Weights of a small transformer language model.
Size: 12 layers, width 192, 6 heads of 32, MLP 384 SwiGLU, vocabulary 512, 4.63M parameters.
Training: a variant of Adam for these matrices, 10530 steps.
MLP neurons of a small language model. Each row is named by its layer, matrix (gate and up: input weights; down: output weights) and neuron, and shows model dimensions 64-191. Each number is 200 + 30 x the weight over its row's rms, rounded and kept within 0 to 999. A neuron's up and down rows have the sign that makes its largest values positive.
After each neuron's rows, "fires on" lists the tokens most often at its 100 highest values on Wikipedia text that the model never trained on.

L5.gate243,203,210,181,197,176,207,234,184,211,191,252,215,201,197,200,242,164,242,213,209,193,234,183,256,176,183,225,223,200,197,226,206,153,205,152,172,174,236,239,150,227,211,225,203,200,208,190,180,224,230,225,241,200,134,215,216,196,212,203,160,204,176,122,158,235,196,208,231,126,129,164,236,189,204,219,164,227,119,162,199,195,197,152,172,194,227,115,136,210,199,254,200,176,178,198,197,209,198,154,171,155,157,184,226,230,173,173,210,203,231,198,232,184,235,212,177,211,224,224,253,175,228,229,206,179,183,185,232
L5.up243,212,233,187,193,217,268,235,206,183,205,223,219,203,257,219,179,207,206,231,190,181,197,172,184,203,178,208,242,170,199,187,203,208,190,135,221,232,259,219,173,217,203,258,226,200,209,216,219,223,177,179,239,242,196,219,205,219,210,247,212,169,213,241,195,195,206,230,226,196,176,197,179,173,187,214,180,230,173,173,199,210,200,143,262,233,243,168,148,273,176,220,211,179,208,160,195,239,222,187,147,185,170,208,203,155,200,178,303,212,244,183,184,216,169,207,177,139,182,231,235,192,193,201,174,236,168,212,230
L5.down243,210,172,230,182,175,198,169,187,215,231,105,202,188,169,220,196,217,231,187,207,175,194,215,181,156,180,175,233,163,190,220,194,154,243,227,187,215,168,150,219,186,269,176,193,177,205,230,220,203,186,191,240,208,241,140,212,237,214,212,182,225,272,211,237,189,214,178,205,230,215,225,225,205,180,204,223,219,195,184,226,173,235,194,212,256,133,195,194,170,200,187,249,261,180,224,253,236,222,190,212,166,214,155,179,191,206,214,209,204,224,272,192,218,179,208,153,197,158,216,179,219,141,159,197,171,229,179,171
fires on: "d", "e", "ig", "at", "le"

L4.gate146,226,192,200,215,242,236,214,165,213,218,207,196,249,160,189,227,202,195,177,216,174,160,249,151,205,157,209,178,141,208,228,251,208,164,217,243,159,238,218,138,230,202,199,209,177,194,230,167,192,217,234,159,222,170,230,207,165,162,237,250,183,219,168,243,188,240,220,183,263,186,196,185,256,208,250,157,183,179,207,235,232,201,148,213,191,253,210,183,238,238,191,196,154,237,222,230,191,171,198,187,204,251,218,196,172,207,178,154,169,203,175,162,173,158,181,173,222,197,178,276,198,183,243,200,181,131,214,243
L4.up146,180,225,220,230,152,222,209,177,155,191,162,249,227,172,186,212,192,247,247,217,222,186,257,194,178,162,205,172,179,210,203,194,221,203,206,260,213,220,224,205,185,205,136,219,157,167,191,181,214,206,226,148,221,136,207,258,179,119,196,201,136,194,145,280,225,239,218,213,197,200,184,191,238,230,225,173,179,215,224,184,198,206,150,163,183,220,242,173,240,209,168,172,210,208,277,215,192,169,178,212,230,254,189,159,162,205,122,162,150,183,188,177,190,197,222,197,187,176,176,237,246,217,215,198,189,248,177,186
L4.down146,171,177,206,212,189,231,228,186,227,188,158,189,186,227,157,213,248,158,218,252,168,227,206,212,217,156,162,185,168,188,132,236,178,170,189,182,206,196,180,188,149,181,198,173,170,197,186,236,146,172,235,149,225,239,152,191,222,160,213,210,187,164,234,208,186,210,177,162,184,184,154,188,185,207,177,196,148,197,178,185,248,153,177,196,200,221,174,181,252,197,234,224,155,152,169,184,149,239,190,186,186,207,200,208,180,278,110,228,213,167,199,221,200,199,136,190,180,217,138,149,181,220,157,175,229,225,199,134
fires on: "ver", "it", "or", "ear", "ter", "ur"

L6.gate373,187,150,224,189,222,234,232,226,186,165,223,199,230,220,211,181,157,236,180,253,164,188,218,186,274,194,194,168,177,206,198,186,236,207,199,201,201,202,178,131,191,176,145,174,181,155,204,108,216,179,227,192,218,233,209,198,254,144,179,214,193,222,215,233,199,203,176,164,158,233,239,219,193,217,194,221,195,121,200,241,137,214,223,184,224,172,199,208,200,249,229,211,238,223,223,204,206,237,222,182,203,236,179,180,193,204,171,186,162,206,195,225,210,199,178,212,218,210,182,153,194,224,204,232,130,234,216,198
L6.up373,204,219,227,177,228,216,189,209,173,165,188,172,285,192,185,176,248,165,166,198,197,210,198,222,231,258,190,190,159,169,207,196,220,159,170,223,207,196,194,210,168,224,231,231,192,189,185,230,184,219,219,189,197,152,207,240,228,177,183,223,244,212,164,177,193,171,190,187,191,209,265,171,216,214,226,184,160,191,205,181,222,244,179,209,244,239,248,137,242,171,213,184,148,202,158,169,216,218,184,213,192,197,201,155,203,189,194,211,194,215,186,261,210,146,109,139,177,231,207,190,226,190,202,204,179,143,237,216
L6.down373,205,177,159,186,240,203,198,220,209,204,211,231,218,185,251,205,211,163,180,192,217,144,262,162,182,182,150,177,166,231,178,188,152,209,161,171,178,194,197,187,208,175,203,241,196,226,214,186,120,157,217,221,214,213,274,240,186,209,268,252,177,204,130,203,209,213,202,216,217,209,246,185,207,172,243,216,219,170,189,169,169,187,225,184,210,188,149,176,217,188,156,177,200,277,216,120,214,198,232,199,197,246,218,266,186,233,246,185,195,209,217,196,184,200,176,228,219,233,236,225,206,222,197,231,149,201,233,174
fires on: "ct", "i", "ie", "o", "re", "en"

L4.gate332,223,236,190,219,181,175,184,217,234,235,217,240,173,178,205,242,208,236,233,252,178,217,197,215,177,243,156,232,234,214,174,199,179,218,167,123,200,220,223,187,263,179,184,219,165,190,256,183,189,222,214,178,197,179,244,249,202,247,187,165,215,230,200,202,254,211,234,176,132,193,240,284,148,136,239,215,240,182,207,211,190,176,175,156,209,191,197,190,210,178,186,162,144,236,230,230,183,179,202,172,174,204,174,241,265,205,182,205,186,178,150,146,230,171,181,281,202,202,217,208,216,189,222,195,186,214,237,222
L4.up332,193,228,173,190,161,187,186,244,244,189,237,204,152,191,182,255,191,199,239,206,201,235,247,192,170,264,200,189,194,218,156,189,202,201,164,160,233,247,237,208,207,212,177,178,143,204,196,183,182,231,183,233,218,165,194,150,195,234,191,241,169,193,195,193,305,196,221,193,223,210,190,138,196,159,181,232,219,135,245,201,188,193,237,240,229,190,194,233,256,123,181,139,194,253,189,237,188,230,188,201,163,192,189,200,255,282,174,239,198,171,186,131,198,168,158,229,177,146,256,207,213,211,211,204,227,207,208,171
L4.down332,276,242,184,231,185,207,201,174,205,205,175,124,147,180,204,213,193,160,204,246,192,272,202,151,218,199,193,253,151,205,180,185,203,179,213,223,200,173,206,140,191,195,181,196,180,195,195,214,168,174,182,167,209,193,166,180,229,223,235,192,205,204,218,199,252,209,231,170,192,249,178,206,237,237,222,220,241,213,259,216,173,236,154,216,210,202,203,158,198,154,154,179,194,180,168,209,227,215,193,194,235,221,230,169,124,250,206,266,201,215,185,220,210,184,198,186,133,182,187,161,228,270,248,139,193,196,160,237
fires on: " were", " was", "le"

L2.gate256,193,218,153,179,242,176,219,243,143,137,199,240,226,160,226,174,159,210,211,261,192,181,173,190,226,213,225,197,242,228,200,211,168,201,209,270,192,222,150,168,259,191,171,219,193,192,195,162,211,223,228,192,215,189,209,225,202,248,213,196,234,178,189,239,229,233,182,177,183,192,224,203,210,190,168,199,275,217,204,141,202,206,202,192,214,262,109,179,161,163,257,168,239,248,170,178,206,156,234,177,232,215,171,201,225,224,198,197,202,245,180,220,220,182,244,227,192,254,233,216,195,185,166,209,173,162,187,223
L2.up256,181,202,183,203,172,209,170,206,165,201,161,219,241,226,213,189,166,178,140,259,200,216,146,139,218,189,221,166,198,229,152,210,216,224,208,217,193,195,216,176,182,173,171,159,222,209,178,243,222,248,191,235,233,121,171,224,245,180,167,217,178,227,149,197,242,164,204,222,236,260,181,174,233,174,175,236,212,127,216,147,157,165,198,204,187,170,180,153,148,165,260,136,211,206,199,205,193,196,174,180,192,160,221,200,218,232,216,194,206,146,182,153,231,151,225,171,163,193,183,184,154,213,177,178,263,237,238,178
L2.down256,210,231,185,208,175,174,227,186,172,238,203,185,164,166,216,235,203,224,224,225,218,253,254,189,178,196,179,237,189,216,220,255,135,225,168,221,198,156,188,165,189,221,178,238,248,148,174,214,254,228,287,198,209,236,235,223,254,233,236,215,239,245,213,231,226,196,214,212,201,236,149,206,199,153,240,226,157,182,216,192,206,209,119,185,197,213,184,227,157,242,203,177,192,215,187,205,233,193,201,215,195,217,179,243,189,194,243,209,217,217,211,187,207,180,180,230,146,227,227,172,183,196,253,159,236,249,190,186
fires on: "ess", "est", "ed", "em", "ant", "e"

L4.gate3,174,247,252,211,214,177,209,204,168,184,220,229,244,238,170,252,193,177,180,175,171,166,238,180,274,167,212,226,237,164,221,216,178,205,180,225,205,199,245,198,179,214,212,217,217,216,205,229,229,205,181,166,235,180,216,181,206,198,199,228,177,201,199,165,269,193,263,201,168,178,189,111,251,212,201,197,199,181,204,236,177,199,201,223,201,183,157,202,187,177,194,180,172,191,218,210,135,188,212,178,112,183,184,145,225,196,228,219,222,222,187,205,212,213,203,193,205,198,209,235,174,164,273,207,208,176,203,224
L4.up3,168,211,214,188,198,194,183,150,221,161,236,180,229,211,219,158,176,216,161,191,220,180,197,271,219,217,219,155,193,201,211,225,222,220,207,152,213,226,228,219,268,159,233,225,158,252,179,207,218,217,199,211,234,210,214,197,191,160,227,144,145,206,206,94,155,239,226,234,175,177,244,159,207,168,152,191,184,160,212,162,221,262,191,196,272,215,217,168,179,135,182,163,145,175,160,158,221,223,161,241,146,196,213,191,189,199,206,206,230,249,180,190,209,204,196,190,221,225,224,191,170,228,163,208,186,207,166,230
L4.down3,181,191,182,186,177,252,215,183,186,163,164,189,222,200,205,193,174,204,243,184,259,211,288,193,149,177,181,204,195,217,192,222,192,157,190,172,197,198,178,228,144,251,187,226,223,237,225,245,206,210,173,205,194,193,242,253,188,223,171,230,159,200,203,219,244,219,250,202,228,156,216,189,247,242,237,230,267,164,202,203,185,223,181,170,151,246,153,200,179,233,174,234,245,167,128,235,195,201,153,164,208,160,187,207,230,202,257,207,261,242,223,232,210,188,191,161,212,213,213,222,216,231,222,214,171,207,167,149
fires on: "ig", "ed", "d", "i", "w"

L2.gate61,184,176,173,200,185,201,198,182,205,208,191,188,220,228,206,206,166,219,125,189,165,231,182,191,191,202,271,194,175,245,139,146,202,206,219,214,210,201,233,194,210,182,198,218,181,225,208,153,198,221,224,191,202,186,155,232,227,240,160,234,143,259,185,186,232,185,216,172,253,196,192,213,200,183,224,198,222,161,236,188,126,210,167,169,216,226,155,210,181,178,181,174,175,182,149,227,157,238,216,165,193,191,179,196,208,218,240,241,126,254,181,196,191,194,157,214,202,172,208,216,252,200,213,221,206,229,232,132
L2.up61,172,211,166,217,135,211,208,157,125,252,208,238,214,201,215,208,187,213,154,237,185,187,159,167,226,236,222,210,201,224,192,160,257,225,224,188,184,207,220,167,203,249,177,141,208,185,245,183,124,200,206,196,241,159,198,230,227,212,162,177,178,224,213,223,257,160,223,217,232,231,136,193,215,212,225,211,252,150,244,220,191,207,177,209,220,217,200,179,217,173,203,154,206,197,136,173,201,245,217,189,152,218,176,219,169,227,172,184,201,233,178,176,225,192,177,246,194,188,204,256,262,206,209,204,210,233,242,173
L2.down61,234,135,192,207,151,159,178,159,198,185,163,165,216,233,218,222,204,207,245,221,211,195,244,236,177,251,191,176,187,205,159,190,185,173,176,208,258,216,198,179,196,245,265,227,203,203,209,236,232,226,173,199,200,205,184,192,206,263,241,234,160,240,210,187,186,179,169,175,217,150,153,204,210,185,209,196,196,178,224,221,157,213,192,212,216,236,168,211,156,210,211,130,187,194,200,181,167,238,194,245,223,199,199,174,148,330,232,191,169,176,179,226,181,211,140,198,135,201,183,212,219,224,228,214,185,187,220,165
fires on: " were", " are", "ant"

L4.gate20,239,239,217,213,222,170,242,233,217,168,201,211,195,230,215,187,215,178,173,183,196,238,241,205,232,198,184,245,219,180,258,217,168,222,211,156,180,205,233,201,131,224,228,244,238,161,166,202,189,218,210,184,158,199,234,248,172,240,234,142,212,185,178,211,212,262,199,166,218,187,232,212,179,188,244,191,221,226,179,202,191,208,208,228,193,230,187,204,173,170,227,198,206,191,177,143,208,211,153,156,192,186,210,215,233,132,223,175,137,222,201,228,190,265,179,206,219,227,207,210,198,224,156,205,184,165,238,174
L4.up20,230,229,264,216,186,161,243,227,180,222,195,177,224,232,169,226,223,205,221,208,162,177,240,223,224,207,190,255,219,217,235,237,160,202,190,172,149,177,204,222,122,189,166,204,226,227,163,198,188,200,225,151,229,195,213,223,157,186,198,262,162,162,224,204,244,231,224,153,236,238,184,235,224,211,223,232,208,240,193,175,143,199,225,253,193,242,205,235,183,172,225,199,169,207,185,194,148,192,144,215,168,157,179,179,166,173,170,213,176,188,229,234,250,169,192,213,188,168,181,202,209,202,167,197,177,186,164,144
L4.down20,207,191,199,195,211,220,215,208,169,176,164,195,256,239,209,185,166,188,257,208,237,256,219,176,164,224,156,189,196,202,188,197,211,220,214,237,213,159,169,276,211,208,179,181,267,222,224,209,219,231,114,209,245,220,167,195,200,214,212,203,186,145,214,200,192,229,219,220,164,247,166,231,200,218,250,245,171,200,171,199,235,204,230,233,145,202,226,181,187,161,168,248,191,168,228,222,216,186,182,220,170,177,172,194,176,179,170,224,256,216,213,216,251,200,237,123,140,180,183,180,174,174,237,192,217,249,208,146
fires on: "p", " ex", "y", "ap", "al"

L2.gate112,258,222,190,202,242,172,261,207,178,164,205,218,188,202,183,214,205,212,245,182,220,175,159,210,222,256,185,235,167,164,259,202,183,272,206,145,213,141,206,159,193,231,198,196,209,134,210,196,205,239,205,202,172,236,236,195,198,210,219,236,165,224,203,230,198,208,230,139,237,169,219,195,183,184,211,234,183,190,160,219,162,197,174,214,182,230,175,195,181,181,197,225,206,215,164,185,182,219,182,188,226,160,179,190,198,236,200,178,159,221,180,209,198,184,156,209,156,214,203,185,158,178,253,187,185,157,255,191
L2.up112,246,181,214,237,217,179,245,222,187,199,196,227,209,178,215,171,204,223,184,167,216,197,161,167,213,214,194,234,192,192,230,219,196,290,237,150,206,164,244,207,171,209,180,190,261,147,150,199,226,234,183,142,169,199,199,205,167,223,208,266,152,239,163,199,234,230,202,120,201,187,193,176,188,225,162,272,167,214,207,174,165,159,170,202,201,210,173,167,189,210,187,198,234,203,188,188,204,207,189,191,192,167,135,220,194,199,195,175,181,205,200,162,211,183,174,225,144,198,194,180,191,195,245,198,205,191,211,179
L2.down112,167,199,190,163,150,180,153,169,181,224,217,163,212,170,243,167,196,192,222,190,229,177,227,171,186,187,211,182,218,196,182,193,167,182,139,205,169,214,186,177,223,194,235,203,257,248,186,197,218,205,127,194,217,183,141,181,254,224,216,195,200,177,213,173,238,253,172,201,190,193,177,168,190,203,191,216,205,233,210,189,209,214,247,177,199,178,235,203,209,188,179,208,197,194,198,257,189,190,249,218,172,265,192,214,187,233,205,204,174,219,198,178,195,226,196,241,145,188,187,159,186,205,187,215,203,223,207,192
fires on: " ex", "ing", "et", "y"

L4.gate172,183,186,183,183,184,209,199,227,218,183,217,240,183,171,205,173,200,229,244,199,204,260,193,203,269,149,218,253,208,248,218,216,208,264,232,245,251,209,199,153,210,195,211,210,187,232,183,181,256,236,197,164,243,183,217,208,247,198,202,221,201,234,183,235,173,181,225,222,199,191,246,133,235,211,240,216,191,263,221,224,193,220,215,211,205,228,164,205,192,192,216,199,232,169,194,223,199,158,183,157,195,105,173,171,221,210,224,138,214,172,241,229,159,216,127,192,233,208,193,229,194,237,181,270,229,197,173,149
L4.up172,176,153,223,180,148,250,186,237,230,159,174,135,179,247,262,230,159,172,247,213,208,184,171,232,243,244,155,200,158,176,224,210,182,239,163,156,214,223,195,167,226,153,186,189,214,229,154,231,232,211,208,221,201,197,176,237,199,164,176,200,170,225,221,186,181,212,185,220,190,219,211,166,162,160,154,280,194,244,209,214,200,153,151,200,192,237,255,173,221,179,190,165,195,214,223,234,170,210,165,223,239,191,148,172,189,199,209,213,237,200,226,189,157,199,215,255,217,266,179,169,201,194,194,253,178,230,217,267
L4.down172,171,238,169,170,187,191,191,202,167,192,167,205,200,195,249,213,207,184,203,232,217,161,177,217,208,168,208,179,200,171,205,193,208,197,163,204,180,256,168,173,182,200,215,191,254,172,196,156,195,206,222,253,242,157,205,182,161,243,147,248,221,205,237,211,158,184,196,157,252,201,205,159,212,228,177,175,194,252,199,168,229,256,214,239,196,238,191,212,233,176,169,232,168,233,259,196,155,172,241,194,173,192,220,193,183,179,164,162,157,165,173,176,203,210,145,199,181,172,161,249,225,214,253,215,118,223,182,224
fires on: "ber", "it", "il", "i", "ust", "ate"

L4.gate1,216,108,234,222,119,184,179,281,205,211,170,232,218,192,140,214,206,200,203,272,199,153,164,221,237,183,227,173,173,232,190,202,193,268,178,229,178,166,208,176,172,250,209,194,206,158,199,214,226,188,198,182,237,172,182,205,195,282,193,216,244,265,155,176,197,158,164,186,155,272,244,203,240,203,206,194,209,235,225,202,129,200,238,174,198,191,216,171,170,186,201,250,202,195,192,208,228,226,176,177,171,242,192,179,218,187,192,173,184,212,216,203,187,238,211,209,222,231,219,217,255,262,206,178,191,174,184,203
L4.up1,169,162,228,152,247,177,204,212,260,189,180,221,237,170,225,197,137,248,177,202,249,246,236,142,184,150,188,178,189,225,195,185,217,240,246,238,227,231,179,240,181,209,218,209,213,175,229,227,170,176,161,111,166,197,177,228,212,209,169,199,230,220,176,287,165,174,243,210,162,220,142,205,204,157,189,221,195,250,190,236,214,153,212,184,211,184,170,212,189,178,205,216,245,169,192,180,212,160,190,228,227,229,132,221,175,187,238,197,237,189,248,221,199,196,182,206,221,222,176,251,220,263,203,180,175,213,196,149
L4.down1,221,190,212,190,214,240,175,224,233,205,178,272,198,183,187,211,164,222,208,205,173,163,142,154,220,185,172,237,247,129,218,161,228,201,179,223,163,219,196,217,160,201,209,176,185,180,158,201,205,162,137,203,263,212,185,214,205,209,216,221,225,143,185,253,170,221,198,217,223,193,156,213,179,199,222,202,185,206,172,173,258,229,255,178,247,148,155,247,212,211,200,189,247,228,211,175,203,182,150,207,185,177,190,191,187,244,201,225,231,226,224,229,208,199,231,231,163,169,246,223,218,169,178,232,165,191,208,180
fires on: "it", "as", "op", "ord", "a", "u"

L6.gate252,212,206,155,191,224,214,262,180,208,194,195,177,208,229,220,242,150,207,230,180,155,191,211,180,263,231,175,217,259,184,192,192,158,241,206,144,160,247,110,172,153,185,151,214,229,172,179,228,183,185,229,227,168,220,217,206,169,155,186,188,247,207,196,237,192,164,211,219,118,203,189,140,182,161,161,211,174,180,175,239,173,204,235,254,191,151,251,205,172,207,225,245,181,207,180,161,168,127,182,207,186,182,216,258,222,175,200,176,169,223,223,212,128,187,152,156,225,175,253,163,184,217,207,203,187,220,182,196
L6.up252,205,243,199,186,262,225,219,232,134,196,154,218,236,234,169,220,258,175,161,193,155,193,205,177,198,175,241,194,144,178,186,228,214,234,211,292,200,198,194,216,213,237,210,171,170,191,190,234,176,219,145,186,219,197,184,186,159,207,181,164,232,189,174,260,246,157,202,221,199,225,202,171,173,196,157,170,131,167,232,144,191,202,186,203,169,218,194,201,172,197,192,246,224,211,198,232,191,172,158,189,256,163,162,212,245,153,185,139,137,228,232,210,169,213,134,148,170,187,173,234,236,150,211,186,169,197,207,232
L6.down252,214,208,141,169,198,263,216,215,247,183,214,211,183,234,211,181,213,179,215,206,208,141,208,144,146,181,256,249,190,218,233,215,207,203,237,180,218,191,226,161,233,164,134,202,231,229,178,228,247,208,249,226,159,257,254,240,194,202,184,171,170,204,169,232,228,170,208,238,175,234,175,143,228,179,228,201,189,184,185,153,161,179,199,202,227,222,213,151,234,188,201,192,123,218,194,204,201,193,209,217,184,217,230,245,152,218,214,217,211,229,218,154,193,219,239,148,195,122,202,175,265,172,240,208,183,181,179,155
fires on: "a", "e", "u", "st", "ie", "i"

L6.gate39,210,189,167,212,226,206,197,234,220,223,203,144,177,204,176,231,203,257,172,174,211,215,223,191,175,217,196,209,193,171,213,291,184,238,175,221,229,188,207,163,225,260,188,227,240,204,184,174,214,204,187,203,197,202,214,202,191,210,214,206,268,184,168,144,154,196,155,214,154,115,193,228,205,179,223,252,191,188,254,195,181,161,236,155,239,203,214,172,228,207,200,167,185,224,158,214,194,181,185,155,225,187,180,160,224,135,192,163,226,284,172,206,156,246,151,167,218,232,229,223,214,240,160,271,170,167,227,165
L6.up39,184,241,213,176,185,229,178,169,247,263,198,245,253,182,196,187,217,185,215,178,216,157,207,244,189,261,223,169,225,206,214,206,218,206,230,214,188,216,236,241,225,178,214,194,177,188,215,207,197,255,185,194,201,178,191,229,178,204,271,215,254,237,126,164,207,213,227,152,214,179,153,209,212,174,193,148,215,240,198,167,205,193,182,190,233,197,170,203,183,187,149,142,161,225,199,204,192,192,205,203,218,236,156,200,203,203,196,191,210,220,135,163,168,195,205,229,183,225,226,209,250,210,203,234,166,162,203,197
L6.down39,151,190,240,193,194,208,236,189,219,244,178,224,189,192,167,176,244,164,222,217,205,190,192,209,191,183,191,208,203,200,255,199,192,199,237,159,214,215,179,284,193,158,160,148,221,204,222,215,189,146,118,222,201,191,115,183,204,203,161,237,201,191,182,193,220,203,197,225,192,212,203,234,201,126,181,206,207,185,174,215,225,209,169,246,218,208,195,164,227,201,177,224,172,158,206,220,142,225,204,164,221,210,205,214,212,211,265,257,187,200,218,189,201,236,231,258,189,174,254,196,157,200,223,230,155,221,202,187
fires on: "en", "id", "er", "n", "ust"

L8.gate350,221,192,187,193,136,194,225,202,172,195,249,221,209,172,227,204,221,239,217,199,176,230,183,222,226,223,193,261,193,246,166,235,190,159,178,180,206,192,248,160,178,198,203,208,197,179,191,238,234,199,241,228,167,215,202,207,218,141,226,219,184,214,117,162,167,216,184,182,157,218,224,210,222,188,252,215,176,174,205,146,236,129,220,217,138,193,190,291,235,157,171,163,164,207,189,185,215,176,238,175,223,149,157,180,192,210,186,125,189,168,192,183,196,215,153,206,194,218,188,248,216,240,176,275,219,136,222,155
L8.up350,252,175,213,153,181,248,222,263,222,220,166,167,188,273,186,205,235,228,232,211,246,189,191,177,219,159,172,245,207,244,229,228,185,239,185,119,160,165,212,186,238,226,126,229,200,222,163,169,212,192,167,200,256,206,221,209,221,230,162,189,182,205,208,218,134,193,186,167,195,198,182,167,164,202,226,209,232,239,163,161,197,222,172,176,193,219,230,161,238,159,245,175,188,225,174,229,205,222,218,211,258,177,189,198,187,182,201,178,183,200,177,197,155,213,189,227,227,257,190,255,237,216,206,197,207,183,209,194
L8.down350,192,201,204,212,205,153,192,137,244,154,176,213,222,158,174,191,181,264,184,226,149,199,173,245,207,239,185,195,170,205,189,167,228,200,162,186,190,221,211,209,254,171,188,234,192,186,199,227,184,175,183,247,204,144,202,198,219,165,205,253,213,216,150,178,167,159,189,217,212,184,224,170,175,198,186,171,175,199,175,95,205,223,188,208,241,230,197,206,183,180,152,200,189,147,213,158,212,181,208,178,213,178,197,248,171,224,133,162,154,178,180,208,190,218,216,220,165,167,195,186,120,155,174,191,223,214,183,168
fires on: "il", "re", "ub", "ost", "igh", "it"

L8.gate111,230,169,174,176,179,199,220,222,196,281,161,245,247,192,179,207,220,181,210,219,229,244,161,225,227,203,217,209,222,135,186,218,235,183,196,236,221,220,151,171,201,217,205,245,211,189,177,222,201,130,223,291,215,194,242,205,192,195,176,212,215,219,217,187,173,210,279,177,198,187,194,193,203,155,191,175,216,203,238,195,207,266,159,169,203,227,205,221,236,203,238,203,201,172,112,177,203,164,186,218,203,127,174,173,223,197,210,186,211,232,202,206,142,214,234,171,184,190,191,200,184,180,194,241,204,255,155,164
L8.up111,198,198,150,232,211,229,213,191,202,200,166,181,205,165,165,177,250,219,193,201,229,241,235,247,174,236,136,208,174,190,224,192,202,199,218,116,230,224,234,222,185,190,221,209,226,164,225,200,173,214,198,166,225,216,213,188,202,185,189,218,239,151,151,105,180,164,223,208,199,153,216,205,196,175,186,165,218,200,231,182,131,252,188,217,234,215,178,202,205,166,229,272,163,144,184,274,194,196,214,230,187,231,259,263,232,233,173,159,171,206,180,200,175,223,205,173,177,212,206,167,203,232,218,207,176,190,199,215
L8.down111,201,182,194,222,171,197,143,217,286,119,211,239,208,224,186,209,212,192,211,187,183,171,147,166,160,191,161,179,213,275,209,212,165,153,216,235,179,128,201,149,193,206,177,193,222,213,176,183,205,206,161,172,216,224,184,173,150,222,171,185,198,182,193,234,196,235,191,173,168,211,234,112,146,209,214,149,165,174,179,265,258,171,242,229,195,210,208,184,191,213,215,209,225,217,177,190,178,185,193,197,223,192,247,207,161,285,191,178,183,199,190,221,245,161,201,195,172,190,127,200,189,197,239,228,193,191,148,170
fires on: "n", "is", "w", "o", "d"

L6.gate353,230,244,258,197,194,234,242,187,253,248,198,191,183,209,224,221,180,237,176,237,214,228,232,202,183,224,216,239,179,134,197,182,209,151,197,200,189,275,160,213,250,192,167,207,156,198,206,197,221,197,156,209,180,176,221,215,198,203,171,253,188,220,123,203,183,208,203,181,171,155,163,245,228,210,227,199,212,176,199,217,210,242,169,185,210,207,248,214,205,206,193,189,160,202,205,205,196,134,183,186,186,120,199,188,207,188,186,199,208,225,185,195,134,237,231,149,221,198,139,192,184,264,179,212,201,190,206,247
L6.up353,160,201,224,226,133,219,226,180,236,227,264,220,268,178,174,192,145,184,198,200,261,231,204,166,239,192,203,202,210,240,192,244,237,212,160,216,205,240,215,177,187,216,271,233,213,186,213,209,237,214,182,195,221,228,204,216,242,133,190,195,226,200,139,230,195,156,148,201,188,167,202,217,231,211,183,224,288,215,210,201,195,183,208,199,204,197,214,199,184,205,210,194,250,258,162,253,180,216,208,170,198,169,175,178,181,185,170,190,130,174,157,149,201,198,166,190,208,186,165,184,122,208,154,202,203,183,205,103
L6.down353,202,158,163,215,134,266,174,166,168,209,195,199,249,251,189,217,158,200,241,196,172,216,143,188,227,187,209,198,194,246,208,181,170,173,224,173,212,145,187,196,280,193,174,205,254,211,205,202,214,178,197,164,197,190,181,201,178,184,206,230,226,157,275,182,206,195,226,157,217,218,179,171,218,172,227,178,227,191,242,229,203,165,191,158,225,245,195,178,225,226,180,176,173,187,235,238,192,216,185,177,192,194,177,295,150,260,173,204,194,234,222,194,174,212,232,214,165,188,201,149,122,225,208,156,230,188,182,197
fires on: "it", "c", "ust", "or", "n", "d"

L4.gate11,225,204,186,160,247,193,228,202,209,210,161,214,168,149,188,215,206,201,191,190,197,117,208,251,144,245,174,183,166,218,209,271,181,184,169,221,201,161,249,219,190,229,145,222,221,200,243,144,192,151,198,149,167,156,224,225,153,191,214,203,251,212,165,221,159,163,188,198,185,235,179,177,209,195,216,175,175,209,220,158,177,193,139,235,208,164,196,202,111,264,142,212,200,240,159,182,189,157,177,235,242,168,201,218,244,209,258,249,217,227,215,197,236,221,220,164,183,272,199,191,211,203,213,192,210,191,208,205
L4.up11,234,202,196,232,246,230,206,221,215,197,228,219,162,162,138,162,190,186,178,201,220,167,170,232,159,257,195,178,173,261,205,237,225,151,183,269,203,169,244,170,166,251,194,188,164,171,203,178,195,198,206,207,177,182,219,194,190,211,187,220,250,232,153,174,134,204,207,222,184,196,177,211,190,198,220,167,229,232,232,185,216,234,142,258,226,205,251,249,135,237,174,209,213,206,169,128,183,238,206,188,212,185,202,171,189,184,200,213,256,204,235,187,227,249,198,258,172,233,229,240,219,190,181,212,222,172,224,247
L4.down11,248,174,213,240,206,150,181,241,189,266,225,227,207,236,178,238,175,165,198,168,214,202,166,237,197,232,195,209,195,169,182,185,218,218,184,192,217,237,242,174,164,182,196,230,234,204,207,169,195,159,150,257,242,208,135,164,270,258,216,228,250,180,227,211,244,196,246,195,219,179,212,201,187,248,186,224,193,166,214,192,201,192,224,224,223,218,188,259,221,194,199,208,148,175,202,238,213,182,185,178,194,221,245,213,203,192,215,191,193,166,194,249,174,208,213,278,151,161,252,183,219,226,200,225,192,201,203,153
fires on: "un", "s", "ar", "l", "id", "n"